{"n_layer": 22, "d_model": 160, "n_kv_head": 2, "norm_place": "pre", "rope_fraction": 1.0, "init_std_down": 0.0, "lr": 0.00818, "grad_clip": 2.0, "schedule": "wsd", "doc_mask": true}
MLP neurons of a small language model. Each row is named by its layer, matrix (gate and up: input weights; down: output weights) and neuron, and shows model dimensions 0-159. Each number is 128 + 24 x the weight over its row's rms, rounded and kept within 0 to 255. Numbers have three digits each. A neuron's up and down rows have the sign that makes its largest values positive.
After each neuron's rows, "fires in" lists the words (lower case) most often at its 100 highest values on Wikipedia text that the model never trained on.

L4.gate201:113135146122113133141122169117090127110121127127115131122131133102077116178143151157088111160140120083109165141121180105092149128150145139153157123103153129112155108108128163132175137129088125123127106130136103146108161146113128155094136140087135104150126123165123109111173141129120105122126167133110117112158103160127103134169123136161158145086159107145124139130128155169106127138192154100118148141101131130126146101172121129108171103140098129163166158184105107161089105113118074
L4.up201:072141104154127139164117124170102156119088132097111112127131160099137130153102112107143085078103155168085162132112135126159145132145140128128152132099134098146096126114131178112194149167109180129140107108138149136134128122112135091127139144163173105147156167109116158150118109123122139150158140107106130095162153127108127154099155091117145091154103130104112112152125125143159118120120152152129137152107166104132150157147142118113124114131106148109155134085178083104109142165101106
L4.down201:116133134083115107163139119151126160142103111144110112168126127092131150129085115147075152153121133136142172104091131103160138104147141136138086093111126167109153152100185114120154118157102133117070112122127160124130123071157090140097112132072114113099101123123141154108164129146139139147138135128163130111127105089146120112110142096108127095162123137131140115139126173117111141151119126116102105138131155118146094113168128146086117113091124107108132129150114088172098058120090115
fires in: "when", "new", "near", "where", "news", "newspaper"

L4.gate326:111138123105092145113111197087146138119089108126105103116136131139126140118100133153113152103098116116160137191111113124123156118131151119147126106089122158142140092134131177141160163128204170089155138115126086133096143132108136134133156112144127076128079136145152084124143105147125113127109100135173126099122088130092132139118133120132180149097106119133162144134132122158161118139147138116106132137184107095151122131159118124132125097172089172150131156151134123112140139139137098
L4.up326:142104112128170152124075101136092135132139077133146167119148147128151121156150122112185120148158171130130143167106136167089154132132092090120131116138139100158106160096142164168142123129132134118126118139138122147144122119141130134129095134136142154120139111086116161111112096086117104124124122073077153127108115145135126111174150111077131109094129142137118084136164136131141168139139100170141157095127125120108215089124143109113131130119094130132142111124131079133091141154128133
L4.down326:149127068153147147129134134151144090133102132196141148115170125121112156132117134122140186134125096145139149186085124099131129091113118165137091109134133136118120107129123121133132140136110140141114115129123142118100152136128125104119104169091091130095111096124111117118135157182144096105132094104134118113084109144113103171173096127113138108135149121116100128148026138126118111120123094122145140142124150114186126097098147125133132129119105139180104110138110137113165090103112121
fires in: "when", "where", "hurdles", "children", "with", "fight"

L18.gate336:177158105107158153128142115105160108140167133119136113111142132103124122155126108096135124119145181118126141161133103109141087126137130101116103141135133136118168100139134112079117111096121165098109143100126139158107147138151133148139117090149149134099146150101105131131161142113109153153137072116129132125140116118127126086091179147123097114159165141122163140108125133119086154154146100130142118101161136109153165112207183128132103117122127089154096115126133092112064137108163082
L18.up336:119171094139137129108135124107155146132112132115141133140153126100115088149107124156130125159152158139119080110132133170116097067129095112081130125141136134124139129150194131120151151141069150132111107131130159120118092124097133111121137134140093133159149102105161124137093084119183132087105101099146121114150148135096128127114105159082064150077128150133137126149083167143135134132138088175132128143114130150109135124156157114118148111175129118086152151115107131138117135124182121
L18.down336:144129132118151123145160142100114097103094117113090126142074152131118077108152135122078142136125107145173137125131131115141142130141190129161149094106123119116112112144115155134112139138135108077104090098134156130108119118149127130124140143092151144180125139106130132061112135162113153167158095110129138142136124137153114125134167157107119115156110149131143136116107110182117116080112126112095130074108101173137148119108134135125138146190148177176124135119107153150121132163173159
fires in: "as", "synonyms"

L12.gate113:102155110104099114179100093071191150155120138112115101130114110121117134102108087111148136075176115124093146137111138083141131163172131149137140139112098086181154133141110127134105107083089109170108106126129111189105123098097088110123139163115125157129153143158109120136150109123131146124087129105116111108112160164113075134124140119073120106134120168163150123139164139121153142151117120138141078136108124105142115136145124122150127127095125139150124117137100132151118148120137139
L12.up113:122165111143097142135145132128112104143119136136125093099120102182122121132144083120117133124114123125081139149126147148122094134154101109127104152110104076112146127145145127155107137098069138114099155102161172131140106162108090104136134141099138176095185121140139108142109151119122179141105104133112125090183138158112164114123125137120146095141155114132144109153143108141126147165109096139104083157151126119152123197159174148162130146176120150090146118109122166104131127142136134
L12.down113:113093140070105108151152142113116154181058152089098093147164116119107157136147143144142122131121131126151146142140134149109112092120123117154121133116089129167174130121160113123111112108109105135100144124107148169175128138163131132080136105108154188123138146174138124101147143202156138122131106146134140090113118158111121103125137138115108118117128161130144120125136128147114092122107137108105049129137148124105127153137106147130082121105146124164161104128090113120159157136127151
fires in: "as", "between", "network", "is", "utc", "was"

L16.gate369:147122117096092109140145140106133138138146148106130120159126133120116095141136109109127098147096125148113140192101126149111145175145101103110177104147075099127132114122138139149144111143105115154141117106136114095117152102120195128158159110150196156128138127114130123130127121155113120135127123173126123121132157107126124041123114122109158127133129100092129118125144125080141140107147136114175121103133083138160175137122203106146143119136136143120147097125096145145080155154092132
L16.up369:106139082108159113160149158134126132164134149127118127106105130140120120121101070158134092126159168081118126209105118160143165139121122098170116121178125126136122104174105134165150142141096171122114148121151103121117141129135123143129158101112143094125154100127095080123107088128164142135112090131091148157129141117154127086138104139122117102144123114136082125147116101121120124092097136133153151176134099120119135100112179101122095144141131169127146120107143134148089166154134154
L16.down369:158086139117137099143129123157132111135129131091168138141119156143157106161121149153124128137137163154121120144120149107123081092119094156136115124137095178114109103136106114141123126106143104144142119089135157158159142160145133113146076143131073128181121135094142134135124148100155122132182106093102171174150136165113116151100090125180154134089122115158158118115107148124114125132106118118107192127098131107143092155149138143110158145130148165115112149140156076111142143129087162
fires in: "with", "from", "in", "3"

L2.gate78:132099177151132136129115161132157117123131129153164123134130113105137118109074104130175130128120136113138200156108124140132121135122088126138110122138179104135086142078161096081134122149144165134127138147135141086076091114152120102151151113080118111135162132167138117146154120129129138148118138140109148147125116152133112131121148127138130066082122156144155088115129139161124142127144112159164094141136119142132156112089064144156140070189108112147115113118162127136141112140121106
L2.up78:134115148132130116137123186156167140150106122130131114128134117107105115112102091159169142142118156113163200126137150161140109129134095098099105117138180107164134139105147082073121128141116137118111131145146142102110117113136080139117139099093151116113169120161150117137145117116118119135114152172131116163117113131122120120120138125153116090088161164126146130108142109154068188103160102148164105136114106131119123120116076138145120083180110099159154124119173109112098120115112110
L2.down78:118159096119106116098111138123144135107125153128138087115097134135082127137082129138144117143130137081142161103156133162138079087089113107067179119101122141132127114141135071095122142149116117143107177157086127142117072105126126150086118119131151136115166163149129130143137099092146113172089145137104078137111109114111126117091119139137115138117169144108108143114133104139095178082145126096133132151125120103153102075152114122147119122168092126137129132094145118150137123143153113
fires in: "used", "use", "using", "uses", "youssef", "hector"

L13.gate212:125144154134122140149141116139144125160107114150141109145117131113123112178125184087124109138169138087158138152076075073121120123153121101137131160104116229136145117120138111138132156129126076134127173131145112128150122198139142140158141127130141096141113109105145161169099124128099148136109138116111150112137123152141143134109121102131121108129097089144119090128167082121116133106152115176121095100106130132146137082106173138149168133150143134148130115107155152104117135135119131
L13.up212:155161121092162147206115169123112159125112099089145130172122101138106158107120111114143139104138142102140116121143146146131085134115136142123106104171105140106114134097173134163098153098152082103121135145095119124102116127142084119157096147149151129132126069114145114148094083115092151154122102101142100138133090124129087174127129130122144143134129118169092139135131133155129134133136131142116158155136075166119126139110112095128122113148143121172063130118112144137121100138075128
L13.down212:116136123148162170165110128117112152106081134166130143126123154103176083114144123088162153125126132111140123140141087094148158147117101099119125156124116146100133094159102118129077110133154127104159145103158108088112158130170126168194144117137128108106145159148117122201150140116105154104114112151092120137127153134119131107105121093084124156140111117149131156114138089149116145161129112167109119136119107134157121129162154132081142116155143135147123112098171165105122154093146100
fires in: "during", "of", "age", "to"

L13.gate189:161124147165099112133145133110122099134107147112106120106143130160137100176138148164141108108137146130101127103158128148147161134132109148099074112135134191136120117107083125093079101110113109091146119130138146155106099079181137149140119133130155158103136116167137105122130130111112139156150108094167153140140167081121107140126134123111094126152131112115093132183104118138106142166177142107124173139128119105126107131176099156169150115071136102137165161116134140156118115118131149
L13.up189:121099128160066127093184122084149153124155137109131137114141146122165186158121124121121110152166132135137130165113112131117126141121134170098137134119156105094149099117126136076129091135110133127129161133152126087096121137132169133140161107103153099138106177168129123105117091167123127121120107132158126111109171110133136141129124082118122112107122145107135121149114097141095152125163141083179108127191127146160154098129132143134150098117120096125145120160176126118174112076120126
L13.down189:146089131124127137112103083133159058171096152141137107144124151134184096147109125122124120160130130115100137166090107134111140071087143114134084137122136120120164141132124149153137110114127134132134112104124131093176139122167124105106125158133130157126161141133131155154155114084128162140178097124068128132167120137097113151083159109129099173117124169149119152099123112143107142153151135117137148148124196118140146135113105140138153117098111160147125187120143125114149147126107114
fires in: "on", "and", "the", "that", "western"

L3.gate117:122143101164148147119111124085117125083067111124137137126210126116155151163087133134168143114118099120139133125101130108123168114101148120135131143109132106139161107088141101103135141116109129139122113119094119126131124131169123110130127169139118112139144113111108098108156134131177111153109093075145112128136096097133155120138094168070114131089096132147132128096120148149082139109126136116088118126121103101122145149105129094133136106179147110124069145077133145074155152114122144
L3.up117:145147145123146150106100129107081144107074117117100176139150123122117122093097104134169128083136126096180168121104150141157124142128148154130121091097131103127140134098123125099151148138101100096143094093092149119111117105166159139136135141137128154103121158150139095115119161149153119131143099109122110170120069143162148126126106176075122115105145187130135152120145141168120124094160156151158162118091173088107124119114111139137114103124159088133130158099132116117139121100122145
L3.down117:129104119062130124130141132128126129141089141160091148133114099143100060089120134092095076063171103148111112102127135100126113110126136138152111110115112164142114096139131153094107130118117131121118109107103149092158107161137087120108146131105080100107097123109143163163156135153131130094109117158091136129139146127066114119163145084120156158150146136117143108145105176104139122123138154141112121121122151135148128153137132095088118108101114135157110094116102117120097089136091107
fires in: "league", "july", "wave", "legal"

L4.gate204:114119101150122124128132139114088174160134160112104114122136149109101158109126110145153126143075108117148103120172143165096112116128137073157158153110160199164125156168125098085111113152126104122128118157116149122100131140151150127141108142123118138119128138101151074179124122136109122152130123135055175111103119111139125168076110111150127157135101168131151129169139128126125158149134135120138177136111114103094099119078129118128100139152153116118145129105094163141096110118127132
L4.up204:162106163089106104098155096136132140116127167140129110114134159116112124136129117134114137135126127116116161071150159105138119081169136136107101180142095100130142167094106087099140114143133118116114173138171144107118119132100091149121135157173121088060100126136158092113151112138084144122141149139138127127097091097120123090139120106153103094138131097112104110160076104123180136134103099160170121131107109116168130129098116098117108152119141110153139129164159134129160122134143128
L4.down204:127145082158091092116109178078087105139099123068113124091100128150108128111132103089106147156113152118138160111165126145118168125097131109137132088126140158164136123133127118102094132155142142119133090133100106120150088140148137135095097130122153180116115105121117118140139135128122104181143126107117134125097103122158159121131084112102103140074172117109131101116112145143098144176142105106109126138142164150170105157075131141121111116152143116150164134135092160144127102114095127
fires in: "first", "second", "seconds"

L2.gate21:154138095186129184161130125115134136175097155119114124154099129112116132130121092122138126115102114110117139126098155158180121095121121097154090122118161169121074128148123169160134127105115101149126135125146124127072126133135131138131127141130143120060149153122157152183128115134145147160145130164105121105082121093144134105084123141149134140117152123144190068113088133105123100118132139167123166121101132134107119102122147106136099100104122116137158139086093148133149108112163122
L2.up21:134145130109092108090079114094143174165114125093095133102115107114071151123119119103092155150079113120135104146115128154154079128138110101123086105067126164131098146146133103090168140120123096113140149131125126139136159157151137153122137115102126101075120171105143126115135147149101143159170094169090123148104118124139103107102115106156158155158143130123139078137133147166119094106131132148116152143157139116122097145133155108132120110102140166105154170150146134105139139097112128
L2.down21:134132124150180136199135133090174130161117119098149063104144077139136167144145077123067094148162104158180122129118122126108136188123113120143145140117118101155115172136163100075091105143155129111112115134143112149116103109139134079122114121119158131129138120138155136135152107163120136106152186097132128099134146134157129160122128114110138120114138115152111139087142139141131122132104088117104137121119114148118136136098109110117092119147090150126148110100140102110114126120176136
fires in: "second", "college", "became", "championship", "championships", "political"

L2.gate337:115090138121166164125125153147136126168132102138151127100152105096115141119118150099179109112131136115110171128139091132152127118156109166140117096152155108155107107125117114093161135147084149099095169147095116085105058109117135074120102110144122116120138136137129099115121144129151125140139157139156117117114094136175147173127154101148122080081140143099131116124152109113156118124126147176113094164126144123146139127145153118123123100143125139070150131148188171138131119103115170
L2.up337:087130157096120106157153126136123085126089076131118136155114129109198132096150175111153141054153119140126133134138126165105085140099130129113158120147158139135112118119145115143153132139107151126132148156106128133121090152145121127107137112114133104134115146138122111150131157130121085133134135151141117094084109148152129140112172154144120081104168147130107125109129097144131078109155165125145094125098134139152108105159156130086154110138139146077142126116154125059113071115095133
L2.down337:142139130199113124140117159135117103153139110149126111169094162115160125151111135085164115097123101122153148125125092182135139104146100098157174128135138110119156113149115185119104104150109117117111092132077145089130140122099095118107140088158135172097160126105141105138110145164104166119155143122078098184130138136121133102108118141107138079096151132133162116136129111137164100129154145107134115128129167133133120122118142110131117151156115162162146107091151127159106128145155172
fires in: "used", "century", "use", "case", "cases", "using"

L3.gate305:143154127120102097115129107083162123123094100135131122165139121115133144142118124115131136102156173150090106108089137166130090144114116120130131126124102098132159108136104109169143139094135167118095139172083107165120151121105142150135115108099138139098151111097095129122135141079088129131118136167125120091104117147110123124131150128155090101101096124158090078139143098150120136111118138110142184087134146089126121169143167146099120093073176105142158137113117097103163130100165139
L3.up305:135149100125127133124139096134106112115148097127110107104126130126117130138097143115088125092155148138111125133120108077137125146128146145148171124128154089119116109085111136140126125092138147125111097095101117180139059106150117101124124114153127162123122081131129195116115109043098084136163142132109107116162118134142159129171113092127139114088079133144096115157136148100119110101116136127154109105138134119135127139179101176096094112100114140149109105148108095146124125164143100
L3.down305:136132111140146159130128190132114155151163130120123146096103147140160135143132152130141093123138087101128149126138091127154116193093117111149106107106114139125142139122142136135111129157142118130144116120139133107141115114111126108137134123127110167154164111153143118088148126103104140147128161193134151088156161124159127169110106154098129117138155093108112093134135137187173152096158104133105156105099128112128083104130101146075181154166110162115124126150127158139113204152123122
fires in: "they", "then", "these"

L15.gate425:122183110131125160110106125118164129120149143156109112100135169130149116156145102140106149145097132169126106159101132107115187172136150116127149174137138164136083132158120119145131092075110133141119128136132115121151107140148150153159123147149142105072147078095156134125117109140142146132127135106095141180128143096171161116120085103106133120127143131157115101122162104106115120184143110159141128066128125135136117142142126112113086160150184130136106132143159154158120140140129181
L15.up425:097145097140148131128141098131139188129143132187119122164143128134134136148112106170129098101117166160150146170111128154141192160150124112114119109145144154116088118149172157134133118114125119093113091127141129143121075145132067126137150123107148145126153126144100117112127105119149152120155161126138115157125148104117152124157145141164141133096119118108094102157116083103168130119163119183147126109084082114128097110122155089116118155167157168128105148106095137109099127163120114
L15.down425:122182149141141059126163102085122170149116119126113122194109153175114100124092084117164130149126105123129156150096132167147141120152106121122121070119129154124140142105132104104142146157146128108124099121115151136125097111100165112121113164126093138125178136133133135171130119158154168150143114116146128176100113089112124139147141113139145132110123129147121145135097120157122141083170153141176124132118109149144108114125142160094149137176107163132108165124146163116101153114125167
fires in: "in", "linfield"

L3.gate415:135108131105129117159147085111134121148148075147130132128137088121130177171084113128121150116127171166138110087125143147136116149079126131122120134133128106141156127092126099140148077092098141108110124145113168161101105123127120138185140093113126144109146103110147119123132156138142124140173148150143144096151145124155119171154140120156150155136151164140085102097100128132107155091144157117129164093123162131153077124100097198121144120147132145112166102112126131114172085145134135
L3.up415:109109135111114124133177114115121128132132126171112144145159114141111109129109108137117110145120108167098128123099126109157103105089164145099160119164108096141128128118136106154108107147161125158117105153144142158152127147165148162147165137144155099134152104142104129071148146108137113091113096169142141139147149116144126142147160123153137124161146155118092147141052138176135138116132136126122092100113182133134115131141093169068139122142164123159127080128152122137200155126169151
L3.down415:178139094154141105145139140141174103150140094144136123172146118150159138088117132164148130130101145114101145174141124155149077118098150120122121132130132129138144089129113112134133094175120133097160112125162085117096124113100113096099108150137110166070074113118129061119112118080150143120131134153130109155124113120134136148100147152124105110111145131143121153054139145152130119130117123085080115159149130157122166101131151140108105125118105146134093149120088115105167118143113121
fires in: "they", "them", "labour", "you", "opposition"

L13.gate258:133091100129144112150153109132078117107156114121113149151131133104090169119127121127133126136129119078136136082133106096118098107081141100104096133129138140138085120107129128167097148120125132111160130157068139098160114110148162157167105136087151172086137130118137132130125128078108142184106132132121095147095111098134122135105080121154136111124150126147117120149131124085116161141140094149122127161127111133169155085137152153125088088161130113177112144106116171167146154128161140
L13.up258:094120115109097118142043129107130152098089111128135108118143121127134146068123137146095120131129149175146096135109134155094109103131137120131200108137148137145130115160119163120159100159163134158121117110136116139124101120150113136087100134166122126120111114107132109173122121119121102168138117146120129168124060137134165112124173117115142130156144134142111144162134122119124147104152134148107143082128111121114157080067086107118141127100139110126094091097119129102130148088096155
L13.down258:115114167117095125147154112130135141124119149108104180119132117125119112128128138099122131173077161111119129094098144172159111153130136080105170115090156099132144160122113125102100140116086119074116122109125137121130133152121151092105144124122147152150146101133135155123098077150155150136175174123173099146121110125156134070092114170118096127141138141124136071168141162141133130126172112128093164085144130129122130122093134096082141099153127112140120139127145172133151156139123148
fires in: "that", "if"

L2.gate160:132115156138104080161143098135113061083111111170122116122162109087113178114119152141155130106086147114115100112164133141136135146129126084147141157154112125115124125096150116137080113122129130145148122151095192142150156115144115159152140107103152144118145089123133170132144169072125149107115116175134143156151112137119147130174134114150118105148143161150088127138122111140109121144116136105139142086124132130087093125127100156122155147102120069138133149153114090098148105118113089
L2.up160:143160113145140117144104130091085144095123149151121080122111142138135175108141108140117113132085117110082112101149126065162135105140158128161115141106176135086159098078098137144117137109135092111124120110139119157117112140168121132175187126137112128121160156160143152085117140108110136165152122127095125098092155141144178143136099103152119127136111114139137124164074146110088074133140096126103133104110103117112110105118143095125121148109096142146095122128138090149114108117122104
L2.down160:136177138154148125112112093099080120150183137111160095143153098136102163137098147144139129123156149136112153120135119163136096115106123103128141119119151111133164123133087127111132127144188153108115126100128090123161102119166124126144137148122164137125187171160142087119116131131094087115191118178101130157106112103148127121118125116122121142147118141101140088132134102117137134125150127136131160088131108121102125130140119127069213128086119165127133127113119104180107139139116130
fires in: "they", "these", "several", "whom", "mykyta"

L3.gate110:112163125124136090088134070080112106183134141101123157131158117143117106123115159148128180124176174172168135091090131100155090152144157140136142147131119134151104093087149118178104167098136145152107098121110133139137133122135157130142173122100146089135150108132093135132157141115109110156154113153115142122131151148126164097095156108119131144160121126115144143116104184131076132127108138097110123093101129136114126125115126102110134140130089142101180116108105145095106133135111142
L3.up110:126119133108109083095112124064096106129120127093083150113128114160105114097107158145098111117155130137135088123093092118132125114106124147094165133108130159133120067124122124140116179123142115136124094118118122156133095127130160136154117120116124132163131098162126138133161127099112071137144109136131126120160102136170137128143154141131152097126090110153102120120161140160076096161106128066117083088112105138106087132155144101126117156140141118117118148100113068109131136168083133
L3.down110:139123110153124172187098093148124135157105121112155140117133113095150113142158091151127135148132144127123109126142166151148161153102135088127137117186107120157137144113177158099128109124090123122137129092133110106140130117128073206130131164105089120125138118126139141127108135153127126142129118133176127131077121140093133112116115095093139174138185134121106164113066119115158140096153099111127159125102155134137134154122139176109176121143110159084112138132133133149111113138156108
fires in: "they", "band", "goal", "several", "goals", "each"

L8.gate62:149118119133136172147109107106166107119131124137134129142122127120114132096138125132102151146117091110125173113126172144130175103126116115133143113143158100134128119106134127076096157155157182148154164149141073101092123099109151146064111130162145164122113130142150106177144078137135132115169142134094114117139087135133138087105131130089128112114074171096154099111156136144137123102147117084131115085075160122146108135106152104107133112110124113101105087116143143158122142119140160
L8.up62:109110133112109134106134133093119140157106120183130129132092130160129080142117124127111134140105108117104172127126094148130161127154150091138106132129173125139170141113164145108109153128140160135103124086098110130104144120138138106123126145156079118139158130161151124138157104133118079126178146163120184098161104134119107123125157164104126131112132118106148156144121155096117128129180159153119148110105143123108087137174098153128176132151115145105112061184162138127084106127116097
L8.down62:142121119107154143171120132109092127141130123139136086124157143166129100098134108110169106045097131132142175130080156135108146107134132120130111132145161110094104121166106132077098137161179147148132141143102138123130122112121153100091122122124132134117125113132136152145104093108129128109147115121096107163111132147169148113126113091153083114119133105107200131152140137088143098148108119117126075097112141133108185117128145145106110110140132066126172124165117134159133133123101117
fires in: "not", "released", "release", "noted", "unable"

L4.gate344:129120092135149133147135152090136097134107118111170117145155148118153125163130150165121167090126152092127133109108114140130077153121135172079098106139166085117151099131153074139122126149077155143115114143124146181126123115106107157171121161128160156113140112135080148131116148116136085160107108178096106120165131120113089129100129126131114113129120132155066109145076164135168136140118117125117132107139126103114122160107115123090176129151141173137157106116118101134140151140128118
L4.up344:122110119144145133131137123125113112155105142114163105151135158142180188124132133086142121090179090123159141151107139103132143123117109118139141133118143133117112102095136177111107116171115174097127117150158145144100093143114104134125118160146119125154156078116081139143133116095119105125124104129113136107165107121130136137140122077134084109120085159142133110101134145109145140157134133165115096113150121095105135177122138156140159112205104111172100071181112118135139104145117140
L4.down344:169152156141098121142151126167133126143130102059168130138166133140142148096149134143122164134111121091147132081118153140154059118126102121102157132103163160118137124109105129141100141137136156132159111135135140133140156108124176150104164129109174173150118102139113105110135146102121119159151088125156163158105165142101128113157098116114113158072147128106130139091125123122180130075140130150149111089150135127104102118109137096105163146146115155131136119116135169122153084133096120
fires in: "william", "we", "they", "williams", "white", "weekly"

L8.gate12:085169111112138149129151115111146126112144129121137085104127123121123113092132117127157103116129201092118131090091134141119134138106161124146053129149120179128117107103161145137127150120096143103164127114148121112118129099151130150114136120171138098180171154153164084138142159137086151116123122125122111133139140128080107151110144124106157117134125103190128108105118133126110092068137076156133121120110168128145121130131158126109101111091119152101130190147121134148147116102111144
L8.up12:144136127138155114166151114127142155118140088164146143152168130185147124100109139158093139184104146082138144105154152099121102159101118139114116136144134106122135126139127185147112149135133107115158116117140118135080107149160109132163127150134155096130178147127128119175120170131138078154079136124138087118130126111101129144139129107170145149122141110173137126121130138083105122090163119128135135105120156077121115102166163128104101079122082111135152137110138130130152103164173145
L8.down12:120143127103121175107103171140095126153128153139139172115142149139167115174098155126128133128163110131150170118160111092110138157158110175110115137140065132146115090093137115175153117157127152132153156127116121113157134109135143126088112116140147131116142120121130143120115119134116114123131146123099107092151149162146161173130098133150160130138130180151109147144125099172131180105097116120139136153123093095181114128100122092119131161086120155164126129113138153076156147169089116
fires in: "on", "until", "building", "by", "one"

L8.gate268:146159124094152136108162118124137125130140121126156129111115141127159134131160131070114154131138129109120126112143133091134108167096106132164144144130122111198212160063135094116124076153143164086112153125111125138092131114115159119111122125121137141118126111127119130154103133120115127112130154123115160110104115110133198123159097134181113138103131132160128070122143167130114096119125121136124140120123145079106129113128157116130110080112129116082163096175160117121148164142115149
L8.up268:123125125118131127116132105144095118121153112113145121100128131132132138124109159175079108075142136122073092111156124124114140129124121137147109129120116086143160089111131166136175143128143115127108100165131099131107111123112139056118109117088074131134155098139094129148110121116131133159112138158142149132132085133149164148190107126136159123122138126080140124111155131146116112164121154055102115097097169101146150138122124105132147177120094187144104112133144150096153167135121143
L8.down268:119118152156151131095087141126117114152095121158138145159144125111143122183153091107119122180156176163127152131112107096125117118141131114105101130125141104089106141126170113121132107109147099159157099122145147133123174124139100128120124126126114110137129132116150119118160123070149147106137158195175129119122148122105148131123139170081179156125128118138176139147072125136138172105143132139142115090135100129090124130098120078117125162130065176141090149124115110107113110127145126
fires in: "these", "found", "appointed", "founded", "railway", "founding"

L4.gate214:159147097099132169163141117136102120097143149097114098145154141177133089091073127138132199148138169135121137092123151097165166166099123121156153125151124120117105107120127106169162099078096110139155144137113150149109163138142130159114133098146112129123130090144100130139161116147140105140139133105137153117099124107073146079165135098140116161127148084131119103111163154105115114127145145164100145119155164121157126142123118140149161166137126088125129135124111146143110101164125150
L4.up214:166168127120119148126123151176084086128107166101114176100114119106136108118084101118103168110140145132129155189094171149154153116129138162131171121153151139142111149126142106145097120138091065126125105085146175123123154139165182147136136137142110109102090075132162114154111113125090123140141124150148143149137124136164111112127106146128150162144136121103120100144102154163111121152163150131125122136133171088119136135146103123119148115111117116122167114124136115102163119181120119
L4.down214:105136091092141109167091094150110143091151122116141098099124136124158090115145175124131116130131114183138170159159100107089103122156102152131109113100135093105138095170131103097111100135146129133145109129124145148107093145083129117194110128116149120091095140108143161127124161123120127142125099106088129168167100133142135128155097165137150150167099100115123171096124153110145116110119164099145104123106095143116126148111107140104118111173173109124145117172156107110143116128103110
fires in: "october", "century", "young", "february", "survey"

L9.gate367:102153127152126133153120136125112125113117125143149118147129164163119120101131124112156096121120115113113136134172122100075133162130159125112117140127141105179098138158177153125160120104116115117131080105095080134149159164132124126123128144115163101132164151152126142125147122125105144129087141129115160173123134127150144199144120138162156099075147110119133122138085123138132071144098126137124131091118082116148109149152196160146137130122119103142129165110151131096120065069130138
L9.up367:111169154165128101165158143108146091111132123150109151175129143151145098124140111149164123102126117124128141121121156132171102127119117169153121114174129096110153142128097154164107108087123094097145117117138154106075148138147093142131142135123139127117115114169135139143144114099120129128108159103151149118115090118133145154111135108106129153146146111165133154112152126114100149107123139143124133155143163142135166161058060161165102103140150156152125172159092128104151127074098091
L9.down367:102173127170104117117110064129117134114121149150133153158091143142110139156127134163131145125122141129164110131105143117103145116130158129111133167137103114117139121107145120130162132124111167125129118131155097113112104111102130165120161108171140072127106106136132107119110121204128110154123171111146133102133128123145161117058156108104136156143163132081177111122188134118132155118144128136148149150155106111123157106118090135142170101155121137085169134165138163095140125172113108
fires in: "during", "on", "one"

L7.gate337:099152125131185158144139132077152161123121164136140078125142128104183071138138140143107163136157122095137083128141169085113099121121128132118101151126105146138102119096152116136099190121132137111138119102119124145096130090158128116126129108127105122153143118112163154130107119108133157175083109142146124134100166137099195115129151097118109154123134106106176145109137108111140132136117124161165163106148133144152162060148137136135099103144108107127126127134119147119143144100166144
L7.up337:134091121108178108155104132136104158109111139092120095087125131101141135115122125132137101106147155109112125159166104088128155148106095160151131087110115149142154166155124162119161146151114131114121153121109121110115117128149151131118109143115127116084122133141123154152129117103108130102095123103152142133162139113102166119152163151142145126112180130161143138093137096120139105137119103143107171130121111152141157044124149113084123116121151208113153153110106065131131130138077159
L7.down337:110173095143136111127136168143116111125135092149119139158114115110136116148160130132097131110119101134106087155116120117079153141128108109144129066144127138171124118146129159109125159129094135074106116117186123137113144116157153119126159136121123139157110139124147087100128097138123195094107170123084115170097200119162157136105125137126142163161108134123127181115117107143120149170122124120136143197118164124143100143138117160113135115143137138093106148124135092111136164114127136
fires in: "between", "april", "age", "if", "both", "end"

L16.gate83:154110137163126108103168121082124182129142149158130098095131136092141136162174118159124091139172111126144107121127145084144132140131085114103087098113117137154098157106111145136089114102110133088148075127136087075105110125137144163115103152139140158144145109144131121126107129109099154111143085129120109166150091125189133158115137135150119121151072126137136092124174103138096110124162156126146110103157166078107124139121132081122132123137115120127132146131163145151124137102144139
L16.up83:097103129125130125128128147067118134139121146135094125119161141150165156123129169121119155149137130126109087115169130156132109123041129103099127106106126118177114125120098111136090128081099124115140116146111131122112142148174122125082122108151153084133124123129165138131131163137166173124144099157109129096118098154152093128135100080085161120172131123102124144146083135126117131085160102139124107149099122118121135121109087127107166104104123090121133154123125085117085146116113084
L16.down83:129079100106142148185142119125119142130148112141091141128152175156120127169183128139096100118100115143111135103175128106100159109119123145103100177121093114145101094132140111137122105161132102115154092150148124150136098108110106104128117125119148140140135124134134155121121106176140133117125112163191105095137130105133146137156143075087102141149149139110186136163130110143135153119126133136124164105135141096148190070138091102155149114136151133149144168128122109108166147147123111
fires in: "and", "the", "wide", "from"